config.toml
n_kv_head = 2
head_dim = 128
norm = "layernorm"
attn_scale = 0.0884
MLP neurons of a small language model. Each row is named by its layer, matrix (up: input weights; down: output weights) and neuron, and shows model dimensions 112-239. Each number is 128 + 32 x the weight over its row's rms, rounded and kept within 0 to 255. Numbers have three digits each.
Before each neuron's rows, "fires before" lists the tokens most often just after its 100 highest values on Wikipedia text that the model never trained on; "fires on" lists the tokens most often at its 100 highest values on Wikipedia text that the model never trained on.

fires before: "| ", "- ", "op"
fires on: "9 ", "pe", "10 ", "\n", "- ", "R"
L3.up116:110109152206163124107156173185081096130115140101125076160114122043109187082112167194124120125131151110139100150095111169158103166124106065142119091137187172162138119163129071047099102197118103140102147065156065165094100123095193120146154093155107124195138088161164109085161106148114121122150142102174094113111085161167116129078074190098104129153146138106189166138162174124120173132141
L3.down116:134134116072133137102163107138123097216149112141172118145125100116112147119159103140109128140160120118144137107130123193172160160091124181185113161151223105121155156083076178122147114190132129106116155080145077137099089105069156106130167078184098096163165119128166114127108140192171093086121097164112114174157130097149085209126139099152124153194120107139158124117121099127176105073115

fires before: "- ", "D"
fires on: "\n", "- ", "en"
L3.up679:148122171094123162144074157144134147159153115061111196100087102098141096162114198132131141185112105133144174164122092149121124119066128135181086093126143076153180203205115131132101045131194063180106173152079111154110171123113100099225103120115149138149136021176123127141174160147094131178132125119189099136115111154139113129140083180133070134137101135165116159078110180097141186149141
L3.down679:116123094142055166155119133136145110118167139143147090166164108137129129139146132142107109160124119122148067166151141138066143170165134080119102152070146145071111139095091199166137121109139071085114082124075108099112172141097161100115199081125124167121177118136101153104106114165125157073166092154078081134150155119165120175111152115125151078140116131160125128086176082082109136122142

fires before: "- ", "\n", "D"
fires on: "\n", "|", "- "
L5.up224:159146148081134152141088128182119112120140206152090072134052142127130188123152150076153088065120168103153072116116114123143106112117130153121109143111095127119132067090144150091134156156105116188141182138091088134180118209105145099110189149114109119166073142114131110214122164095086138152141109123127075137124132127115121193167116102102134083184135129154140140131128137159112105099160
L5.down224:158146150116158106105120143183095136147155105207114069134119104116166130124180078075103119083109181109107137121065145135151086113061108099129163109112103124111126125162076150099160139125151125141137187111119098141123127181104094174124166188118156130144084147115169118200106138137044132138109100171131069136126174135147153144141176105170136103177127109141155095148133122179119155134183

fires before: "St", "ation ", "ity ", "K"
fires on: "United ", "opul", "Univers", "oci", "ivers"
L5.up930:160101188128096128145183111125105080099127119093074097119124101132152147165111126141142112089170149152092111069130149108172108112126097191131091205120135165149135150122127157132164110159060132155107138152097188137107081075122171115131125120156210176133152111131108101179084175126129146177167120149101114126139176105155088149103107131100070129118112138121129068109129183127166133122179
L5.down930:169102129119176127090115125118056156097098150121089065124108153085164132160133036067104121085142139145127116077149087094103117114156152124146175155183151067069086126154160094093170143113134143104085140047143140101134098162131162154139129134092135177127169144144070127123131172154165115166172139182131067182141120185080076140079082189060140158109090112091132080137141096136132130134183

fires before: "\n", "\n\n", "C"
fires on: "==", "|", "== ", "that "
L3.up915:144080138142132168098091128198130064174097132159162140150121105133118096125130116062147127085111084186116151062121123141147126162090092109053165152142129128112128183144132114122179122072152109124139117151213191133103053181112154143136177186129096137084072130087109088099093032140125082116146123102135113131115182091099146075083134156148089117154111143115090155119113138166161167110138
L3.down915:038118125064129136054101115112129104128092131092103118109115097130127120158131123126098173106140212142128139102036142126125098133160076162134135050118112165163082128117179123102120110109125148156112075143140124139133143103139074089130127156134073122139118103109143202124186144139142136122148115110094105134143187106091107109159141210124149080173131182141119179098150104118118115153117

fires before: "it", "un", "ion", "ib", "ion "
fires on: "vis", "comm", "Comm", "==="
L5.up86:127110119080179130114102149157168165078138142141099101116120135197108143063154124112122165159146103171126141168118093171120171124075085152059083141152090174089137135173122089144130114174120167180102097100125121122129100097112132079121109102135162157134128126119144117134163143153127193120125142114144107102091153066106126167097146181118098117128120186151094198122091117156106090121128
L5.down86:139108061134118099121047096140130164108140180093123138103123112130171136149115206142155136159190140158171145116098083163111176152158115159072131173174148147107157084143143104158106153120143140109082099134132075098158124081119117121073086128179124076056153130099124152124149156150185136082126141141159141147081127088197152134095108117115121115129143108109045159069098150132107103098146

fires before: "Y", "ic ", "ished ", "ic"
fires on: "New ", "publ", "Wor", "He ", "ubl"
L4.up542:205093141118132096123120190222162105086117082166073172140150120131129144069131137178061088100170120115134177101191072220159105155133167155120112160099155102074110128150094190123151173142108192134114102142090129207154090171143180176137138178100137116125117108121105121158090070157135105147092124092155125119092086155135162100115100126110099164083167120119097127111100164154130136139109
L4.down542:149041132203113107102120119140186139090128095174106147131149086091229120077139111174109114113133135115146152097235112143151132098135136143186142136157099130080116124090093184115116157148101118121131107090129101156149115156140178104171144107134141109079111136089091097161127135099121131098078156080151152193089109154076148132143101127118151143125113099157168107142151186103097099131130

fires before: "- ", "D", "Y", "H", "| ", "B"
fires on: "- ", "\n", "= "
L4.up200:121146135086111138160106150157149104111125185146106063121104132134115183126151151063167092085126077131143102185105069075163140095118075162105091103123155136113135101084128117084181091161073151177144183143098045168172156085215108078141172112126152157119131099169186171185077141174100139171132089101156119145130121148119099132093082133113127102166156136146207152105107162120173111129160
L4.down200:134157124123111055120114159133087133116165111133124136075137143138201132108128058146071077080139136076081093141115147082089121088110148102171136144134088102141190143122130183144107134105153137070139165128092103118130189149170042186164142114170130153148143165109125214168123104158120070109150137176130110160142109176173107120127115121157096147089151154112220088113123124192171174099170

fires before: "S", "S ", "an", "1", "K", "20 "
fires on: "U", "org", "For"
L3.up354:088120110171139098128128158142113126089119105171143134172097130064106101165143159155126169153126195113146106182112158127144168117197123112102119128200132144102119075107179117138106086063100095177177160141120113131140125140104076083145130185113087106154138133131196163138149109121088121082132135188127064062187124191103108121067094126179105130133151137177120171127125072123165142122138
L3.down354:082084104130143122146158110136110118093180132123127159151091149116151146138120154180126099152081134184176197192107094115172188171153126161136127148155135144108075122143192114141093130092088136160133150126122111151157093158097164171166143123122157107112152169156088114113070133150131112104141157158112117055130131157113123156084109116105125087091137116218114148098083122158166172201133

fires before: "rec", "o ", "f", "d ", "vid", "d"
fires on: "di", "Di"
L5.up340:118094091113147120093178099139127075077179141183113168143198134186093120130130173115163109143148133131181164156156113157124122106148053129119116112162059131071153160120095117071097193051140148136106134141138100105182116127154127082172165176129036140199049058138162171146108137156089144138114165129185177131119134135083127171156111118103093124144142072086132137135134157159123159187088
L5.down340:135115124133160107080150133112091090078176111150115157151190062164136138107085159155154126166135109115166113121162063145103173082147089163143137147213087093085135149159127135099084171051114150101120161140160078075167100155130139150143131104108060145161098047168146143133120089142152089146089184089164141149082146152152166155119134100156144095105159120119097103106102138131101117119138

fires before: "ic ", "ic", "ished ", "ical ", "\n"
fires on: "publ", "ubl", "mus", "rec", "rit", "=="
L5.up294:100139112149087123134123121133148120102122078160116180169127119108099095126136180118124117147142112159176133109041142181180078141163099122081134138103097139083155153160120155126113138144116146159126152126136163095096060109156122194126125082119122130112105115104155148116099104080131186176101122119115131110082122107116129144169121148145144118156101038113112077123170152088144173129170
L5.down294:089119102104142123149080110111137101144097098188173145160155122102140155188128118153105131100172097125150133169061117204141139091145094188095110129146096123117084175092141091172084132153115164055091120136148133134068129105188114198153169128113128140102122063158196142144139160125152147160123156124089095123076111131058095100124090131169074113148096114098131076085171078097186136077150

fires before: "\n\n", "= ", "He "
fires on: "\n\n", ".", ". "
L6.up906:123123130109116156089179188133041145085061151189128042168084133127143126108157133116122110101171174099154140090083112133135163139098124157081089111172127121155085101158121161139173137143137091150103197111132133104108181167090157183055125148131131132143136148141193080167087187091177104141172065068165108133189150136138135133094125113069114132156166121145136150169068082174125110127147
L6.down906:136095118136145081072128148209139078156084104146181113203119122138108101119117122098159146128110161162131125026110197161146093140074109153171141108132139125159128108181118074148165137090093081182133171144112136148157100123192141081155107154123120136158079092144136150138120137112123071171140115119104099109135168150149100124129143150139143140163096099186116153036178135141099119178137

fires before: "00", "7", "6", "\" ", "5", "3"
fires on: ",", "."
L4.up787:127109136083114167110098142079147076130099042177087152180112133142141111059122156085137071109149144165127100112123142119091136124148145143139146153122171112082143127132138115124054144170109084145130158114075113105168128137141159165137095151189179176177159158128112077141082129092109139160152105107135190051136172124120090136065107082150136165089130129119133082137139134131107149112104
L4.down787:101151068111120158135114114094158077098163055217089100179101124104178145082112146065161156135151100099049146122151168125097107098123094143108114119093144087153131118157097102129084162156086077105143171120093166096162139133144121110127163147191161198103191111051134082109134128115145085138194130127085141080139131136120024117099112139178148153098160139145134077134168162151121107149113

fires before: "\n\n", "ed ", "ished ", "ic ", "ic", "e"
fires on: "nam", "=", "publ", "U", "Ge", "Sp"
L4.up611:093149131134171103117117092140163109143157078215122177142126088150092145128092106154092167087086109194119147174113112137166163192143114127111189096108069121087164131080182189157108085164101158162123154141126124136154110104145129136180110139160157181139169103128138097066114154110104126152076130145182093128115142104140056138154091105087111086173110123116148138117147145139104101128052
L4.down611:090091124127066103152121167117138090149113102112123230123115065113134162103135104161089161152138113124143056127132146148132138184117166107139119139147086158116087173129071135107073154117082085126089042162131155130079158140139144121156175162098144115085162130158181153121163169115142107124167195105128129127136145087130103092148162208130152117121124157084138139123133091145122162140099

fires before: "d ", "rec", "vid", "o ", "ed ", "f"
fires on: "di"
L6.up936:145102120111145132136109116195134153101208124171115140075114178128119074117126154165096105162104190146211132125109100165124146212149119184130123154148187095115183099196144101138093148131128165134137121104129107109083078130092125054135130110154068094194106139107139187150083155146140153125185126129146126128117158134101166103166018107109153144086149099128163096116131140201113169161109
L6.down936:138155094123162102116123099181087175114183127143119127143168106131120093157122139137080121167102151133172085143108091135110136125136173167116120127206125072086146128206096158152071156125092178157161089127137071080110056108138117119122119181146118100216072113125117102151117119140113127124145136084209179193105164186151151107111060093119184135120181072149135115116117161101143150133101

fires before: "tion ", "tur", "ted ", "t", "ased ", "tion"
fires on: "elec", "struc", "rele", "igh", "rec", "spec"
L5.up45:115127078153116176131105089101187104141124135138077136163175175166152122149091127109080123101142122143152139151089117158118095105100174106127083143131110126083099108130087144182089154123097122155090135060119161161118179102109150131121169201144113120093102061161155151052098112105130162119079075161087089125103093119153138084096121116205093132138128124118128072100208188147099139147128
L5.down45:124131051157158131103112125100140105126136067162124155144182184127129158172089135112087102116142080148121128140125122162155120099067177086104132161133166122082128079158095144208092134157107104154104097150166169115082188138170108122140167144142097108131151077113121150086108131080133157166074081152143126171121083085184111093112158127161102096126155108128091090109160185079148114146117

fires before: "\n", "\n\n", " ", "H"
fires on: "==", "===", "\"", "to "
L3.up386:150121071094167061164135129159091110146086094156122136156149167122060098122086134125137102105138104162159104116132109111218151159138120112144125140180157082106129072156105087089152149110115138137120105115144116112175146154103148155192115130104094142146118090140091106129127087122112122138146129148109058150110138071134162050125119181114125128097120199161141108116121123139103118104156
L3.down386:074152122139083139062169125135102160076109143132074149153123141142132073080143162107177094166160143129138153109116120145092156146112074132140142096151107084217103171111109106128131128091120135129099163095168151054132157134108083135115091178103134141119135097120162148121175141133156144086086184162159125149098131029059117134114111161145151094148101086146083119133162144169150127149133

fires before: "ing ", "g", "sid", "for", "h"
fires on: "be", "pre"
L5.up500:129130116168200142122101189152202149166107155153142108202105145100125143068126111138145119079101080144170182097082117096134151122127138120123135174111092162096100085188123141145151069109123165158079162116096127098099078132143110155090058103189133106170113105108111104082066087104108178176160138157195161109145110097129143076120095130155125129166144051054158126121100126080171082160103
L5.down500:132131098123195085083099160118150117105095146128099117177146135118116181149121107133145134105092131132127154113086125112177105120105097139143115105106095168117095075119136104117175133120194089142133113067143122100055127158133139101080093143090124155089088096148098116132062149123134149133152103183151211151167094110172175078143164113109151119142109132151181121102135114088149169128051

fires before: "S", "an", "t", "t ", ".", "S "
fires on: "U", "ap", "par", "stric", "ou"
L4.up28:130117155143127122140150154131169118128117095185114161081133133178150088092072141171186177067103119210125129156063130111166121150178098116084132072147130171045176135135165071138152153113109137146143149158159146099164119165091087194138143152085097137086179128076122146114118122095097148071135075121117121084070134208117103161083070105150121121140145133131132091155115158155119158076059
L4.down28:148131074091107084130100093081133138089124121154111134121143077182202162130098161163135139077132112168104095166116115111181160151139094100164069112097125071050166160123133073099156146141111163182136149171150108098131128144123093183149147140067091144101187153096126116104133155104183192099075101172083136111111136162141085164115108127123121090124147151178122090156157187184106140083102

fires before: "\n\n", "\"", "\n"
fires on: ".", ". ", "). "
L5.up655:052074144146110180087101087147183145102133135129173119108103095124131122105169062137097166136213208102130195075114140180146134126131105123042111089101123135116151073145161150117139141085150126092075155074119154154061147169102167158170115119126131127114127122125165087125120177056146129057153119112197129069154146159100119160137116092082142169138132144072141135172077091117106135140111
L5.down655:118161107113146206092123105195162088119118105126123092166167126107104108145113149077109152141133130165153146113187110178066136142083127122088132145087100067120139181110141150150050143139085072149153178140126133130099093099131137116138155133111105180120179074143157087160126203131179087092166146138145149133106095147124135127158147143104077105102132107153076169085134093129065114147123

fires before: "00", "ubl", "6", "3", "5"
fires on: ",", "Rep"
L5.up373:158113145147124115130111134096126143154142093189044143144123134122118045088120161176140123132130156132136107097177130136120090182146176111118154186125173157110161139169102108157095083113100094158157140130072162132153130096123129145130111103140150113149074133102129126116103095120082130132149100117124163098136093184160149150209078105136127120090133123104101072093127149133107153114101
L5.down373:133108100141143112107125112068120122150150154112110159140144129101137057154122090186132117141154200147076160129157157134105125112158135108139130152141129103140139144159071145157119163152076069155120158132090102114112093141085121136167110115145109184158154058142049113125150127108117086123165138147120193161126080217142105151131132093142085102059152147109092082102152153066110124121149

fires before: "- ", "| "
fires on: "\n"
L4.up675:080126126164126129120109119152193099163135064127159156136116081167060112164157132156093129092202185092146162122105098190150094128095147157061132098069127155116199135137147156167123122073180124108086131105123102154110176165091163107145141144071121143134101067129139097084060139112136114114103088129188149138106130165119104156129082089157176189151168157088107095163052138114108154136069
L4.down675:113164156144148168080122080172179126113094112082133134184185063133077103163135085092091120122126152112162162137159132146079151132127098125091104083175071132131169163180189210158135134129151110085123144128138169134087095155100182128092145084117132130141135027134141096165104190109109060112152127133137135091123148144139123118146079146136215086133112116147066151138127103146114088147085

fires before: "| ", "==", "In ", "The ", "==="
fires on: "\n\n", "\n", "od", ". "
L4.up456:123100144110089148116133135150155116143124126165216153116087123140119101119163070144103166113188193138048119074130123155133168123151163136046104119092117147102221154114126072137176091125173119130090163086135159093083195169135129157147126142192099141091124103139092146139119160090127107096166154097120147117101175176083120128145149095131142141134145115190146149097065170158107108143099
L4.down456:068118075129107078096154109171186104162118096096116108137185125154106116070114124099140126128166151168124149111115073142134161102103108154113131183151135102142173130108094088114181094169130120133138096156121140138163102105064158175123167105153136171125166090185156161134129177147163122164123101129087199152121167171099155148115108145119172116119157097179095119082063136120153152205098

fires before: "- ", "\n\n", "a ", "S", "an ", "er"
fires on: "\n", "- ", "is ", "=", "\n\n", "are"
L4.up237:133119195154150198098176138151110089116135166101123103127158091133112132137073147125107157131108176119126128088151066102066118109094102124095110166145136149163166128139117154099103079170146092189152155131161103120167101133098119131201122100142098104129133116133233110126132139108109137118134145110105141153116139103172075171089110158022067091128126157113097150119117139142131143175161
L4.down237:103140157066097138096131184135151176122138132165127126110151082085114148115187155160125158086107135119144085116084114088166109096162143174110153155154127167123137108045120107175069129130106121085161163144107100191154170091102110144124159145113077140170109131102125138128053151119176185138114111177115111108138178155168140167078134139090092180123112120089133103092179095149102140109030

fires before: "por", "d", "er", "p", "on ", ". "
fires on: "up", "sup", "own"
L5.up10:143121171181143116185170162154138152173069163160102137151095125192030115170131138149124152120124081123141121177156185112148098145106106181093158136123083153065139072115083126170104166153121086120091132125079117183109135112186144082119131161101133126114072078120143123144127132086132158104128105107125140125104162153056116119134134123096156145107095121091165106174112122132046158117091
L5.down10:147118101127118138119155104127134105142087195069144121135104169182087067191168126164170121096147046168104151181128175103096100125103125173137086161151118168142142098129093138161138166145138073181087138080133099203122133117205169121114118118120125119130119142119117160133091115154058111074142163059073117144118151110123148120122132167129160078126089097126158123175125148131109064182171

fires before: "g", "ame ", "for", "ing ", "om", "h"
fires on: "be", "bec", "als", "se"
L3.up537:110187123166192150118109111236105140182176158093103160090074087114098153130143113094112176146170084154153178092155149138117094155092171066081108069121068127121125124158118103144097090160188116142184116151075086150171083133093099133112121131126159140121122089128157116124098179136143131153158178118145124164157111144108107100126069132139071233136110048161163105129120071129136080184110
L3.down537:147165062115180146069102118125122161135162152060121141075168112086123071082159149139115160100179131125188154079154117117151145153116095153099107083137114185109144128119107128113090098166178088122139130066115091094108048127063075123130152115128154123121135096057113165108090144153176131156156127147182147130193145106118121083109107142153138227126098098169184143149149093153141103166131

fires before: "- ", "| ", "= ", "M"
fires on: "\n", "\n\n", "= "
L4.up69:117128113180109147134102201112134139136130143147105120110114142121108153131114152164118120090084108139118076133170104156150113179157066107119075151095211140070123104100124136125099091172188120187126193092124126128123143131106146140095143181147088064171124046143099118104119197109110208139113171102177123118075167160088100140124063115147136093140123138131133151132140162105146120161171
L4.down69:139108086124114125130085132161118127147109158099113135157149104157104182090175113115140085118140105124084162105095090126153157136133168160102139052129141129116155132130095103193136125101133147098155141124130138138127116093107116131106133113185098085170127021165165138146124167144133182146173120149147104182127142119142147143166077074118142120127119147153074146126127119185129176153087

fires before: "il", "d", "tion ", "t", "ted ", "ild"
fires on: "bu", "up", "struc", "produc"
L4.up417:184114139179092074129149101108120149113066165158172087120156157136163124191131130132098181136179084141145118194154110111087109086094161136161125124184097133102093155141062109133201104125094046149093119188077147190134178141207126105097108141093156103084047117109144159096110091122132140111082135131175150138134123113124134086144127127164086143154089117105088155151082115114110146179160
L4.down417:160114157114124031154199098162128158115152148113110159068166164127147095130162161154162178137126115123120091118141109063082116105121132093133129086128087144074121121065163063189126137131132110180184147160158132198094146137189145114093092195076157130110068117122076149097147048191080195091130131096097157133162141142122143073179169130151130151126082092111091147125132117115107123105140

fires before: "\n", "In ", "=="
fires on: "|", "\n\n", "- ", "\n", ". "
L5.up518:159174113091122113133098125176152084091133128195107144045128105175151137100141128117134112132171160059126119059128149131151126086161108132107139143143086180146201131126161192142151127083170107137093133100113156103121142174120174147098154126090088095098102085122088138113131165105104089110225124137144154116114091158070120160160088093189168182144154100115126169128091100105108144105128
L5.down518:088162129069121133091162104121142141128081143087122137119160151166174160115138115096129101141164112153176116132160150098047171129116117190130125152169098133156149171090124217168143139120154096129090168129117145132135105089092141148165161136140152151085162113124113134187166173121130046129110128124109187146127085127131063152120124139112127075077066104141122159138140119109089151070113

fires before: "\n", "\n\n"
fires on: "|", ".", "| "
L11.up149:123111148125131108099107133170155128161105091125131083147145144067109180096113143091099100143128120152125131102148181169108124181144123138007117089097171129139153160147165132150162115179112089101143201131145152116159117115117087100046160126115148097096067145146124100146181154105135120120139122116170106109129126099105185112101104102141128126107126126124198118075125107195149118114138
L11.down149:089178149144135178149168098106149164141142122143156099144137096143149160075102187108159088132146164191159117139142118117094115121156137129120120084152112203081157147146157037095102126129170098151145084155160104148155090111128132112089199092112122117125084087169149116150133051197113118122191110131144103152156128074096130112096085156138105142156092145145101127083105108125054126105137

fires before: "e ", "al ", "ned ", "ing ", "a", "n"
fires on: "tur", "bec", "fr", "struc", "pre"
L3.up146:155144144188115128149165170161145110107127164086114100148158188178125104148077111099144087100146118119135144124133138110153106148153124115134181095104111133104089116172144065118113109109090086107080173102116100142106141089197120128083119097125100117169113126125143121049122057050124092143169138120143158142077119137153149064104126089106073142130178138153100090161087057199163153132133
L3.down146:162143153119115095074102123110130149122131058173072124096145161091047167145136149119095154184078131089176093138085080083141119175111151136093178133178176146147158124135126186152141112131165104198149092091147119115100086177154116091082153144141142131133114186125133115102106098131122061135148196166133130114092123102118145109085133115116107125105083109106114117138056086114147139134149

fires before: "e ", "er", "er ", "ing "
fires on: "ous", "und", "os", "cent"
L6.up361:130092100075127152110167158149128083131154102177072102122093189162133108186114142181148090182090087145138132182120136120171122144093111115080124072056127149154127109084134053075160088112183137163062143160151119169130145166065173129117115118118147142148134158078112128149167114110142110090183107075110150150122140138172129108150097169142087220141143145128171068130142134156096065153188
L6.down361:127183153099092131152161127040144104149101133085127123117098138153145083160155062100117073179090124176127107166110133126139101115104107136081166126075118110154148105141124082058123089129130157122132121140100158120139178124118177135106182104133122064155127140129175042129196079200116109122127102091111162075118120167151174132114118115150072199169146085160147148107117100158118105143146

fires before: "- ", "The ", "C"
fires on: "\n", "| ", ". ", "\n\n"
L3.up598:091129133136168145149011128155162070124080110174143142035083156160089112152141061137113120108128152119115146160176138120116190181131115087098122139076125152145185081112107133148106129154129149158105219173130123109140150161140130127104145057047110134134074094159116106121110111082139102107144042140149145142156081135106132088158093104160143149158159168161126123097079128146136132096061
L3.down598:096110189087138179111100101166097110121106124121124110190094095167218152083167121093087122182163160151092157129120123112103186132112116161108124157132118176165184172140169186110149140164139062122102154145200122135096136142065088106119158115160157113129125089092147119160123157093109080128101143167079151073148149111142084092123162147125151083102127114153067168092078139153075152129106

fires before: "e ", "al ", "ned ", "n", "ing ", "n "
fires on: "tur", "rele", "= "
L4.up337:149144104128065139127141177116166133136168118112142108140102152182122128115134171169146130092089158085126144094143114154158142204162121085157136154133127136108123092137122125115106112075067118147101104136160152114070115174143187125097121056090135181158120149133153147103080086120137136130121048129098123123087127162128066152134135162072092182155170183105117133132051069140110180113170
L4.down337:124106194115083125127160156096129159156157111081096107099090135123155137141113123116123130135081113099119113132110167088125183165117122142185128151167097111122140128142109124095112104145126134096097139146147083168042130147140137121130135079108127160098107161182126183116052132093157049127157099140058123158126121153104059125162149143109160116146161124100131207085134107134085116119193

fires before: "c", "|", "ased ", "ic", "y", "ic "
fires on: "ati", "rele", "aph", "ans", "ubl", "|---|---"
L4.up876:227083095153126113154146144164202070170139098100099112115131156075148130173127146172161133086094104136217102134121106134102108144193139168116187061082172162103147082146102099118105138139109218149128059125133142101070097129147119126128140096136147144108128122136111127149086041167138104140126163088136178077129124124108152140116069161126144109078108139171129090065084143097115193113132
L4.down876:145097104071085122129213076125144124099200042120117166166154071108143135156135147122095162110142183186129090119087137173134131071126144166145087096213093109110108096175128145132167180101143113126126115131120139111148120092111144186125149111110121090125085148214160156155158117151108138146134158161149088105108160157128102145134117150127079092101146101094073146095118182125125169129146

fires before: "er ", "er", "u", "ing ", "ough "
fires on: "und", "fl", "thr", "rig", "ord"
L5.up734:075115099081107143179181174141104107137103110197095123158137192110101138140171115156140069157069111132137146080105117111130085134101091140102200140139121138137152193162092131121208127179078159148092155132191123183142107154120118119156126101104156128043121093167125086172175135123138102102100082128125133136128183163153136134112167109116110160119149159135200133125177178112126081161092
L5.down734:095130133070162154162164127135133077040130110104112166142123124142135163166191151138134123117157102187084127137145186174114129099130115149111161107165139114193150144125101113157134107135127127088062138100133099158147110175167174158157109069129159107121100128129119086108147108129208150106083098083168125106086138180174175138114108119136058136112150140150132123154109164077091138151101

fires before: "| ", "- ", "===", "\"", "|---|---|---|---", "The "
fires on: "\n", "\n\n"
L5.up464:148128102155115146110116128161150141114110080163101146102114135135095112103165107145108158117146119111153092113123124158205058124144102126063129150104134138113187122107188141114118161120165099103062138120171173200127152171115096175121152153152147117113141085064120118074134121093101141063113059101114067103109154152145117147096161103144164153137205156112115125161061101128060151159090
L5.down464:112160094111201119124056083151093111086127103171118090182177103096143168145131142085156115142131140129120120100165131099092192123110083118121067104169109096161129171118150196151129142148121112078160168167129115143087087146123105172128169058090132162121148102060105128203124145114111055084134133153084097146179062090126101111139114133120163142042123125148116149045092121123081097105141

fires before: "- ", "D", "Y", "J", "H", "G"
fires on: "- ", "\n", "\n  ", "), "
L6.up561:088158180118101180083106115157178096120132125116054103151079121100134169111150097073164087057133167112142110106148092052141071066113069106175161116073098171098161030095120131121092158105069147160126137151117137116166151186153131136126147091115130176165065175148111155210147146105067132156138128160123064136152168123093104161133102132070126106170088135119169106171149162144115108129138
L6.down561:163129141142109136141076179146184096126145178158139144091180182156142129091149080081136113104107124145058127094089095040134160109088117162172150113098089142091068163146089153111135131135117131109196117089096125110170153193158104155078112169093186173084168140168154180124197135124119079168120140158161118144086149084088140091130122107125114113115137143154118149123137090161154138198157

fires before: "ing ", "for", "g", "h", "y"
fires on: "be", "tor"
L5.up684:104126117139160129091126153158210105126120175113087095132126147097100125077166154134154204130085113084182121120088169153141128142147145074153075097123112176079085123166142105134113153107128153125117162131108140150120126174116155121200152078085133152152163105171109106083087130130154089146144100181101128076130078151098108103130068056082123188123173108130193125186145042169143116133172
L5.down684:071144149131196143119107081110158140121123146150166142110161067117067102189213147115156154153119088160122122118057132184107083128174141145132126130130115170074066085141068199146082124090142101182103148109110126140111118139131127120151125128101210171112144106104079064097064138118138154151145144090106173104148082147133106114142101064099133176175158092163177149130162070123163173128126

fires before: "St", "str", "te", "K", "th", "di"
fires on: "United ", "Au", "National ", "outh ", "Can", "the "
L5.up696:152111053120108118098154178154083161158138098084146114150180069153130136166111160137098129113143135146111128085099098092158170129171123186130143192136086158102166179160127080126167019111097068110101107152100095148133123141143185082155058163145139144129166141126124091090183132115120190156095112153142153123130124121150051177154071147086106122158101070095134123141153110126066076136139
L5.down696:103085142129112176173138151093142158154109145121134099211121163119171115104090170115075108126144155165122123153160184129130122134139109194119150135179148140122098128105182167095180080153140074135174082103151114107122093104109185076147117128086185069094139128093124119114125097155089156112144116189127088194101149116098084086128173068173137083164142169068144137125151134192147098078161